config = dict(
    n_layer=10,
    norm='layernorm',
    init_std_qkv=0.027,
    init_std_o=0.0335,
    init_std_up=0.0386,
    optimizer='muon_variant',
    beta1=0.95,
    lr_head=0.00951,
    schedule='wsd',
    dataset='wikipedia_en',
)
MLP neurons of a small language model. Each row is named by its layer, matrix (up: input weights; down: output weights) and neuron, and shows model dimensions 256-383. Each number is 50 + 10 x the weight over its row's rms, rounded and kept within 0 to 99.
A block is one neuron, or neurons of one layer that tend to fire together. After each block is what it responds to, as a language model described it from the Wikipedia text at the highest values.

L2.up188:38 41 53 61 55 58 48 39 41 55 36 42 47 85 49 62 55 67 38 27 59 52 49 47 51 51 40 29 57 37 56 40 41 47 60 50 60 52 52 43 56 48 34 46 61 62 50 61 56 47 48 48 42 50 36 59 48 48 55 40 54 50 39 45 47 63 59 52 30 53 51 62 63 42 46 38 63 43 56 40 50 31 68 40 47 27 62 64 43 55 51 51 54 53 50 53 64 46 59 54 60 47 54 30 53 46 58 32 70 62 48 27 58 68 75 51 31 47 42 35 46 43 33 53 59 58 47 28
L2.down188:44 39 63 44 39 36 51 46 66 59 41 66 45 47 45 54 61 43 47 54 33 48 75 55 57 51 57 51 43 50 33 64 49 40 52 53 44 55 37 35 39 38 40 52 46 51 38 40 71 61 58 36 40 45 60 41 55 42 39 57 46 59 58 58 45 54 58 50 40 78 44 39 42 44 53 71 55 56 46 48 29 42 37 76 61 56 48 59 42 44 40 39 69 50 41 43 49 43 55 31 58 44 44 59 52 60 44 43 44 53 56 58 49 44 58 51 54 52 47 63 55 53 43 53 53 55 42 65
L2.up249:61 39 60 49 59 63 42 53 78 58 50 40 54 71 56 46 57 49 52 46 55 57 51 60 52 52 60 63 44 65 49 29 51 45 51 58 64 60 53 44 36 47 51 52 46 55 60 51 57 46 44 36 30 48 47 58 62 43 58 45 37 38 60 50 58 66 53 67 59 58 63 59 49 38 45 76 54 47 50 47 50 32 52 65 46 51 63 44 31 49 16 44 53 44 50 60 56 46 62 55 47 36 56 44 56 49 41 44 57 47 50 48 52 47 51 49 67 53 51 66 65 55 48 58 35 27 39 44
L2.down249:50 35 45 72 39 42 60 43 40 45 51 51 54 31 43 58 61 58 44 40 36 56 38 60 52 26 41 54 46 50 55 61 57 70 62 59 65 29 45 30 46 45 74 46 49 51 41 46 47 44 53 34 37 54 55 64 47 56 61 43 60 45 42 35 36 51 46 46 36 40 54 50 55 55 46 52 57 53 41 61 41 60 62 35 22 62 58 48 67 55 65 49 45 48 50 30 44 43 46 35 43 56 49 40 37 44 48 86 52 51 52 38 54 31 42 58 40 40 46 29 53 57 63 56 47 55 42 47
L2.up271:49 43 47 43 50 41 36 50 62 46 63 49 49 44 42 33 67 39 66 54 55 52 48 48 54 68 62 48 50 53 53 47 34 56 53 20 37 45 52 47 38 47 41 61 39 64 62 51 53 49 43 47 58 61 34 55 33 25 56 37 41 45 48 65 50 41 24 25 39 48 42 53 47 54 47 52 57 55 69 72 52 29 45 42 36 34 44 57 55 56 52 31 48 43 69 52 54 49 73 43 42 59 41 49 29 49 39 51 43 56 54 49 44 58 49 55 53 54 58 43 46 41 29 25 62 54 38 40
L2.down271:56 48 43 58 48 45 39 45 44 64 47 57 50 55 55 54 33 49 67 40 47 66 60 34 53 59 50 44 48 77 41 54 56 65 30 61 65 40 47 40 59 67 58 53 60 32 43 41 45 53 72 54 35 62 40 53 59 40 39 53 39 37 56 57 40 49 63 60 54 43 46 50 54 40 49 58 29 44 36 59 47 53 48 54 58 67 52 44 50 59 51 50 49 41 40 48 37 61 65 61 45 39 61 64 33 46 55 58 53 54 38 54 51 61 54 49 22 67 41 58 52 46 59 58 30 35 73 54
L2.up424:45 53 41 39 71 61 51 48 36 35 59 39 54 55 61 55 45 52 74 39 59 61 62 58 35 59 50 61 55 79 44 39 53 61 53 45 43 42 45 50 45 58 77 49 62 53 48 63 60 41 40 40 41 57 47 66 58 36 65 57 49 48 55 62 35 68 52 33 45 46 36 61 52 56 47 54 50 45 43 54 31 38 49 50 58 46 43 54 53 48 57 62 52 53 48 57 40 55 47 68 44 49 45 55 34 45 35 49 61 52 51 51 55 61 56 53 36 38 25 53 59 29 56 66 46 45 57 37
L2.down424:54 31 51 43 65 40 50 60 42 75 19 67 59 52 48 59 67 49 48 41 63 50 29 59 53 34 47 42 48 48 46 59 42 48 56 46 57 56 55 52 46 38 54 75 42 41 26 34 55 36 55 51 42 36 42 57 50 46 29 42 52 46 63 49 54 46 59 49 46 59 57 41 47 51 40 51 58 58 34 41 75 55 43 51 51 56 61 48 48 48 49 41 42 44 51 51 49 34 42 56 57 60 62 48 49 49 65 62 51 49 45 61 45 43 40 59 60 36 63 51 61 51 61 30 44 72 44 47
Short subword pieces inside words split into several tokens, mostly given names and surnames in cast lists and tables (Cli-f-ton, Charli-e, Archi-b-ald), occasionally ordinary words (stati-s-tics).

L3.up47:55 47 50 59 55 56 36 67 27 68 65 63 63 52 61 50 44 53 48 58 60 61 36 56 42 45 61 63 71 48 54 42 58 49 64 34 56 30 47 32 46 41 59 60 57 49 58 43 55 42 45 48 33 61 25 49 60 52 56 43 60 61 38 36 55 54 63 50 44 45 52 54 35 61 24 37 31 31 34 45 69 54 48 46 42 37 55 38 44 53 48 48 53 54 60 33 44 53 56 37 44 44 56 39 24 30 46 49 75 45 57 54 45 47 34 55 65 56 44 72 61 48 48 53 35 67 72 66
L3.down47:43 37 57 52 41 50 42 52 52 53 42 49 49 61 76 44 57 58 50 22 61 44 39 63 62 33 59 50 54 58 31 46 56 41 47 31 62 35 58 58 37 51 61 78 82 32 53 49 59 56 56 48 51 71 45 32 58 37 46 56 56 67 46 48 42 32 50 37 43 55 47 49 48 52 44 47 46 57 33 51 68 54 54 38 32 56 49 59 52 60 52 51 41 62 62 27 47 48 37 40 45 58 42 65 38 61 45 52 49 30 54 47 36 39 58 47 57 43 64 69 69 46 57 54 39 49 55 45
L3.up79:69 47 42 56 43 43 45 58 47 57 66 55 57 49 56 55 51 36 45 45 57 68 62 62 51 48 37 77 38 57 52 42 30 38 51 52 34 55 43 38 34 51 55 46 46 42 55 43 46 55 61 59 47 44 51 69 36 49 65 62 45 54 43 51 58 46 53 59 58 55 42 72 41 53 47 55 61 25 60 51 59 42 66 51 48 30 50 49 56 45 62 69 49 54 63 27 34 46 65 64 40 44 65 52 45 45 59 47 58 48 38 46 44 44 60 57 51 41 51 52 54 66 68 46 37 33 42 47
L3.down79:46 49 38 67 43 53 52 52 48 59 47 37 49 53 44 47 38 41 51 45 66 58 55 62 43 69 50 48 45 72 55 59 53 39 49 59 57 58 29 65 37 40 50 62 56 31 56 51 56 68 63 59 47 63 56 52 40 42 43 53 56 46 46 52 51 59 44 43 50 51 52 59 50 50 57 46 66 58 44 34 51 66 65 43 58 23 54 54 50 53 50 52 55 49 44 48 40 58 41 56 37 59 42 68 51 53 41 69 62 40 39 54 39 37 52 53 61 46 51 50 51 51 57 40 44 52 42 31
L3.up399:70 53 45 48 49 53 53 38 59 51 49 35 61 51 57 41 25 57 42 54 63 78 48 59 62 51 55 64 37 45 36 53 49 50 40 54 45 26 50 37 53 38 59 42 52 54 55 39 56 45 53 35 57 42 53 52 67 69 44 60 54 40 42 43 34 41 56 45 57 53 55 49 43 59 41 50 57 41 68 59 68 54 59 55 58 38 32 57 72 45 56 52 52 55 57 48 47 47 52 47 59 32 56 63 40 52 48 51 63 40 51 57 43 49 43 55 53 59 45 51 50 53 51 38 34 40 58 39
L3.down399:29 52 45 71 39 52 60 48 49 51 51 40 42 53 47 68 56 65 40 36 35 42 51 64 54 52 69 49 40 61 62 44 60 42 53 40 67 62 44 52 31 35 53 53 50 44 56 59 46 52 60 55 37 49 54 37 47 35 47 41 55 54 56 49 42 52 53 58 38 45 45 71 53 46 45 29 55 61 37 49 34 38 42 46 51 66 61 53 55 50 44 49 54 47 49 31 78 47 43 39 42 52 52 49 47 43 64 50 37 45 49 60 65 43 54 56 40 46 32 58 57 52 62 41 48 46 43 46
L3.up709:58 54 48 34 72 51 58 42 76 60 42 63 49 46 45 59 33 32 52 33 61 35 53 46 47 39 45 67 50 60 35 41 45 49 35 54 51 47 55 29 43 41 69 50 60 55 35 51 51 39 51 56 48 46 25 47 57 42 45 49 65 44 56 37 48 51 67 60 33 59 58 55 42 61 28 69 47 49 41 53 63 41 26 43 45 48 54 37 50 56 42 34 60 61 54 46 31 55 37 51 50 37 69 42 34 35 52 50 49 63 55 47 40 49 47 30 79 47 59 58 58 49 55 57 40 56 47 53
L3.down709:50 46 40 34 56 47 36 54 48 69 34 60 47 54 59 50 50 55 62 46 53 50 40 54 65 41 61 49 50 56 30 61 45 47 45 52 64 38 55 59 54 48 53 60 81 44 46 63 43 41 63 77 46 28 61 66 64 28 43 55 64 68 45 55 49 29 69 51 46 53 45 41 49 54 41 49 42 58 40 49 55 43 37 45 52 57 44 49 41 49 49 41 41 49 49 37 55 54 41 56 50 51 32 50 33 48 53 67 53 40 56 44 38 53 41 66 65 54 47 54 41 65 61 65 54 36 33 55
Final word-pieces completing a person's given name before the surname, such as Timot|hy, Ed|ward, Har|old; also "by" or hyphens preceding names.

L2.up63:45 60 47 37 48 58 55 55 46 42 50 59 50 66 54 64 42 46 61 40 47 38 55 42 46 60 42 46 42 54 45 40 35 39 69 37 73 42 70 48 61 52 51 42 65 39 55 36 54 55 50 47 47 42 47 53 50 69 47 52 49 66 79 47 61 57 39 46 63 27 52 35 61 55 40 43 32 51 35 40 59 45 42 44 55 49 41 42 43 49 30 67 47 47 53 40 60 53 53 55 47 35 51 54 59 34 54 66 59 65 45 35 51 53 52 53 54 44 53 54 42 23 37 52 29 49 55 31
L2.down63:54 68 51 32 44 63 49 48 40 32 51 56 55 41 64 68 47 56 45 65 54 57 49 44 42 65 57 70 51 31 48 45 36 60 50 54 49 47 57 62 68 64 31 43 59 43 53 49 53 57 58 45 45 55 62 41 52 60 48 56 31 32 55 47 68 48 30 33 53 51 41 41 48 48 38 53 53 53 41 36 54 43 55 42 41 67 41 58 48 68 47 49 62 58 55 42 66 50 59 45 36 51 47 46 44 60 45 50 39 50 16 49 35 64 59 36 49 62 43 44 49 56 48 41 46 44 60 44
L2.up435:59 50 62 72 48 32 47 54 59 53 56 52 38 33 59 41 35 51 41 66 50 49 44 30 42 73 58 38 46 45 42 53 40 48 47 39 48 41 44 48 62 52 62 41 50 63 32 51 43 49 53 47 41 52 49 53 49 80 64 33 37 57 59 38 38 65 69 62 37 62 46 37 38 35 44 56 42 53 38 44 36 50 50 56 49 48 41 49 41 45 57 53 39 67 53 56 48 64 44 49 43 47 37 58 64 66 47 63 58 52 57 32 35 48 53 55 48 62 53 46 43 36 44 80 34 47 43 38
L2.down435:60 52 61 60 56 54 35 40 32 62 36 61 79 60 38 57 61 42 57 56 75 67 36 46 66 49 43 62 40 45 68 36 36 47 46 41 65 45 53 51 47 32 49 48 54 57 61 60 42 54 30 50 53 48 43 66 67 47 62 59 40 51 41 46 65 36 52 74 58 50 54 72 58 51 28 59 51 29 45 39 60 50 38 48 62 29 39 39 38 35 52 65 35 47 51 29 64 47 59 44 28 42 58 64 35 57 37 35 46 62 61 51 56 46 52 61 64 49 56 46 72 40 57 36 44 55 45 52
L2.up439:46 45 65 52 55 47 47 60 34 46 46 80 42 44 34 61 64 63 55 50 53 54 45 40 55 68 61 40 42 53 46 46 66 50 44 51 35 53 63 46 44 58 61 47 42 51 49 37 47 49 37 64 41 37 69 44 44 44 39 47 43 52 38 52 72 49 42 51 46 71 48 30 43 62 64 55 39 40 34 55 55 40 49 50 44 42 47 41 38 45 45 55 57 40 53 61 78 41 71 33 43 50 42 50 50 52 53 66 45 55 34 58 42 54 58 40 37 51 44 78 49 36 22 48 57 68 64 40
L2.down439:62 33 69 51 60 47 56 57 40 22 48 56 41 59 33 50 66 45 44 64 51 58 46 48 46 53 31 40 57 43 51 39 60 47 40 54 59 48 42 41 51 46 58 53 52 42 60 64 50 41 52 41 55 70 44 58 50 47 46 51 42 53 34 53 46 51 44 65 44 57 47 45 74 63 46 42 48 57 49 40 38 52 65 57 55 37 63 45 62 36 53 39 49 56 46 40 56 78 61 56 33 43 46 72 69 49 50 55 37 66 54 56 59 52 62 48 44 51 60 37 70 31 49 43 46 36 38 19
L2.up994:46 62 44 51 50 43 47 76 35 30 58 43 45 54 37 50 65 49 48 35 51 36 60 46 53 40 52 47 40 45 43 57 41 38 63 22 40 45 47 39 60 50 38 48 42 71 72 35 42 46 61 41 34 50 57 29 54 50 53 38 52 59 27 63 53 53 49 39 55 30 66 61 73 48 44 61 71 56 35 57 49 83 56 67 41 53 54 56 38 41 57 46 44 58 75 58 65 59 48 34 50 41 53 62 65 56 57 55 56 43 52 49 58 44 57 42 41 47 50 56 52 65 59 49 45 54 35 53
L2.down994:63 42 44 53 62 40 71 61 36 27 55 46 66 51 48 39 59 41 39 45 45 49 60 34 55 67 41 79 45 65 26 38 47 39 32 54 57 46 43 45 63 67 66 54 48 56 49 45 48 47 44 52 49 50 49 43 53 39 54 58 52 61 57 53 58 56 49 46 63 75 45 68 28 55 49 57 55 66 56 38 65 54 48 55 38 44 59 34 51 42 42 60 52 49 50 54 59 50 50 46 34 45 38 45 59 34 52 63 37 44 52 54 53 52 62 43 59 39 42 61 65 40 64 51 47 34 45 33
The blank space token after the article a (or a sentence-initial A) before a noun, as in "a rare", "a household", "a judge"; also mid-word pieces like "ad" in academic and "re" in acre.